Part of a small language model's weights.
Size: 8 layers, width 768, 12 heads of 64, MLP 3072 tanh GELU, vocabulary 8192.
Architecture: LayerNorm before each block, biases, tied embeddings, capped logits.
Training: a variant of Adam for these matrices, 795M tokens.
MLP neurons of a small language model. Each row is named by its layer, matrix (up: input weights) and neuron, and shows model dimensions 592-719. Each number is 500 + 50 x the weight over its row's rms, rounded and kept within 0 to 999. Numbers have three digits each.
A block is one neuron, or neurons of one layer that tend to fire together. After each block is what it responds to, as a language model described it from the Wikipedia text at the highest values.

L5.up1382:459485463522510459453450466482461440489382572457456504556523534558568489543502459487499510629447528478500450480396470517528463544542416440445566502517536481458547510489544454464583448441508565455448487490462486510476423575458581435464451472498561486491462475401518512428578413508521430590543512571488448550544487376526536465472546478447518506454402418530467476454520544461445527474469
L5.up1662:456508386452472521520398458576538563528582476552535512320526514556530500534559500459483557550449476490451564474595493441471508478485444568532452511507529532455450443540503412557527518405419516492472437503460515426484465475485447514492457483651506558504520489488539489539424540490427525551524532439500528430574501508506518584469497467535404489555497504486540558456434451420524527466552
L5.up1883:524453398585570492396460425572488445481542611559437548494457524520572533532469425379511546490582469505536490450522602483476530531570461520491436523497557524428508547444536496485552494403513541483541504542401476497507507471520374450474585497580501550534435434560499557389519444525471345531537515571473497488460557524508484435508356513393482437543477470539448579502474649493520480484467
L5.up2013:521399497499448539521531579591522452521430439507577543570461541515510435465468505489472536452471486457481516500431509565567488482486513549487514457602601548514453435513443500447552511417549523454512517474360431452509537576424555526531443470543556491481380482514513555445496442470554502464652436539526509419412523589522558507435428503511456476431482478596616469510516505601567525511570
Last token of a cell value in pipe- or semicolon-delimited tables (stats, results, charts), just before the next separator, e.g. 102, FIJ), DAY.

L2.up101:438415515566605455517449449508523493434539573458579583470583489488542473515453490545452500510468457436572529476441477525517491534549447554577462417474416503388504408522514414526442476478574487548494492525483536545503466492469419616518576474527535559455469390499530445500433498491475391534412447521479509515567548451566478575490387522551564511444499474492512495541454661567459620501513
L2.up710:499465475596567453519508457436496487481513465446469510413522410550567448492534494459551492496601533571492599464609461507481440528542470401501459459468500433460516439552471446536638471415540485499570456550442513497528554477517456642538613563526524459441461488482499492451438515460528441484448562538494491495472562492514540499456499510474532598581498544541484517458511643486456556518460
L2.up1268:477478509507502419460479493500526527400562475596523470498513469554491599515541494509511483547486491409441503498520485547505454604452471515447360559493509420473499468510483517407564462447487611460488467478540465684418448563467544529438438500399464502521466503484439416456507528488546546548422528452575492528556503555473507426501453453444487532544570524492536583482518630501422532559488
L2.up2155:429431467509445427524495457530547449418437410475449498488504542506507498475537507592472471448576397468501471486472559573520561602539438562431474482442499450484493507505548600556511463480513490507560507538529535596530503561611547451451521409467599560479469534518441505494488379402562512502504467497571461411543570485583431412446472559494549464633577480507502486543432582477536521495475
Hyphens inside markdown table header-separator rows such as |---|---|, usually early in a later cell; occasionally small numbers in stat-table cells.

L3.up2066:450504500589529474448500529444484488497631439507500504470514486401589470524556480502493554501491478489485475523546548531467485476502556497547528504532456535521593498517542424467526546480531466475534425453482453512513494483557479456488527449473516478545455459431508543488474517368392482477477541543552476446445488554441549511487560451582501393444539526460512508513428627565507528617527
Mid-word pieces of foreign personal and place names (Žaliūkas, Ladislaus), minute marks in football goal lists (34'), and reflexive pronouns (himself, itself).

L5.up36:547458487518510572480532471584432525506541546514489567518476469450538563548401486523525534455562536538523501430437515538455494583454461532449563517523507444455523521541484380470522571443483541559494540491463532449533454601525535443476489478475509492517486494492519498481489489488463447481414547559457505543492545458454457516400473428429470502532489494463503561486523575505519506482494
L5.up1773:504419400507464568505556473592532469481511473541489485519536442479542464576476409413532537631502455502557467625582504528482496365458410534491475523484510505536508513543476473489540373439424482488466404468484442544536474463475469565538593564450528437576485477514529483464463435413545547493414562549436515544506581575480502440537515432448536541623508461476448459565512441481515526413502
L5.up2362:431525497402442518556592446580450452564484470578423451432444500533522458433516486481485455603446585548557543480482550466497425544433593531512475471353483488562490468521563478496461476469479482502486456477474392493475425508436495550418468503504616492529539510423509465600467434519513462529452553459371543466476475455453454508454444418482627556481489551515435495513452502482496598470512
L5.up2541:474503456578496465471559449607473557447507433533514549486450473513446455461489476506498499589451508540642459515532515523543524448528422423515489483511529505504548435493410423508467601533433553529472485594523528506478400444464412448498469422478479465550488495483437535577524544481508467566510495576435512511446635501456498483472504447497479495572473524531454389557462513488476470509460
Separators and century digits inside multi-part numbers, such as the colon in 4:37, the comma in 4,468, 18 in 1835.

L3.up1768:535379488499402441469497518543506461533580460530512554500497461570551492654421473481469491517379593482510498478493550502480484571422516537415547600479500445415464491507558570524543549435527540581546542498499505606530518505469474431511490540410489512558532594446439562416479511454491490522480479559567534426468534474511524475488516469510458510485612500575574535462483604471468527496485
Punctuation that splits a word or number: possessive apostrophes (one's, men's), digit commas, colons and points (1,000, 4:04), also "one of the".

L5.up393:483433546629546505536414462476550323472613565514445446552552472480524448573541550569420507453451488491530459542559506443492565434510508482608467455606499455490539487539431568471535472547463575450418396483532532521475469530445362554478483421470445516504485537473487487543529477457473499476438417516495481551517554487465499396454485554537501420526388497492476442456395486532553529546480
L5.up984:460411507446526423602542516457498511611551554441493513495470435525497574500474499595464499471415557404515418551534519555478446456443521486461553514578484489566502510484528474442538470481570448583539583541494440549402519454404455512452490436451533578493544428564494567542500531454532500503489425557447419495488433530508446519552439334468454390518470525523449562490465504541536463461564
L5.up2376:467517510511446458490446566483445538535581484544429544604546467420540512492460479457524519466473515484469543567451529521554518492453582520527524496540455505467454562560485494522528422367433557444520480497453480570545446564422440514440535485563489501505510466547503445487509505483498533591480461679528466492466419466439516427466514478525498407475545556504518543485601568472566502502542
L5.up3024:487501552553491493566462529454437627517469590632473527555488511504517507489472500530467558412537558457522493496528466510513556473485488572515577508525483551456510516579435504498504602471578573462406589552506522532524448488473516502483501485555509494454439427448517526591525418569495511470541410501513406467577546497414436510541497564605457435515483519481499525521513516492507564527444
Apostrophes right after a name: goal-minute marks in football scorer lists (Campbell 44') and possessives (Marduk's), plus name-final pieces (Afrasiyab).

L3.up2217:532493488516495537472494415558489467553526503493429516513585496561483533495388476515480387553484617518515548492505505451454658511484584539441479488507498573540317412484532462468534478382500531494564495445436516492529485477422469565462517498444500542513393398434505500394472482507587441471613450534500554398571520544513405468583413452418477475476567518476459519522524501511437517490486
Short tokens in structured text such as table cells, infobox fields, URLs and abbreviations, often right after a pipe, e.g. Pts, n/a, pp.

L2.up1502:396384439469523475500387524486657528526460488519429586417419502568567456622394475474569469519486551549491380541426486519532535535501565585501515534466427469462438466502590411498438538480405492583491511451401532592587462453494572514510423472489536477482509473557500495521511533503542517587548501445465509426550474481557544520560406509484535528511519496488522472566459552535511505431491
L2.up1572:419559460532435565428515359530486422516472530519421505474439497499579481399491543469451521539490500432542558515505480526486517460497514535447495420552495468445509425464586459565534470444562548506582567433501503491486499484461585530424469479546521576472492432524430576482498488596524397478575547557529500489476567475562492492584518472480479499506518525490516508514495468583405441495478
L2.up1895:505488540537407492485433476482494495549485542492481516546452529539451415488510563635465429449544432472512501462482495564630477455481548539397474529491560493484438415546472470469516590456466550466479464497524489573534466542460509474480459578512520590490517465448387582519523527554495488584382553572492558510432500518519434500594459501508430465590483442557464532496525496420529533514476
L2.up2401:521493522489558514484494447513582471452554519491468586591525569477558518520501549491526572552520573566580422505474453513639417435465559494496561445443487427553559494449528541573552575518539466562525497450438580494549539501533443433438462435536556456503426441414505503486541488588499485562468644443470412422623564512515570501463479471457550458519494472465480482510445548405447496481491
Small numbers such as 0 or 1 in a cell right after a pipe or semicolon in sports and election tables, often the second numeric column after apps or games.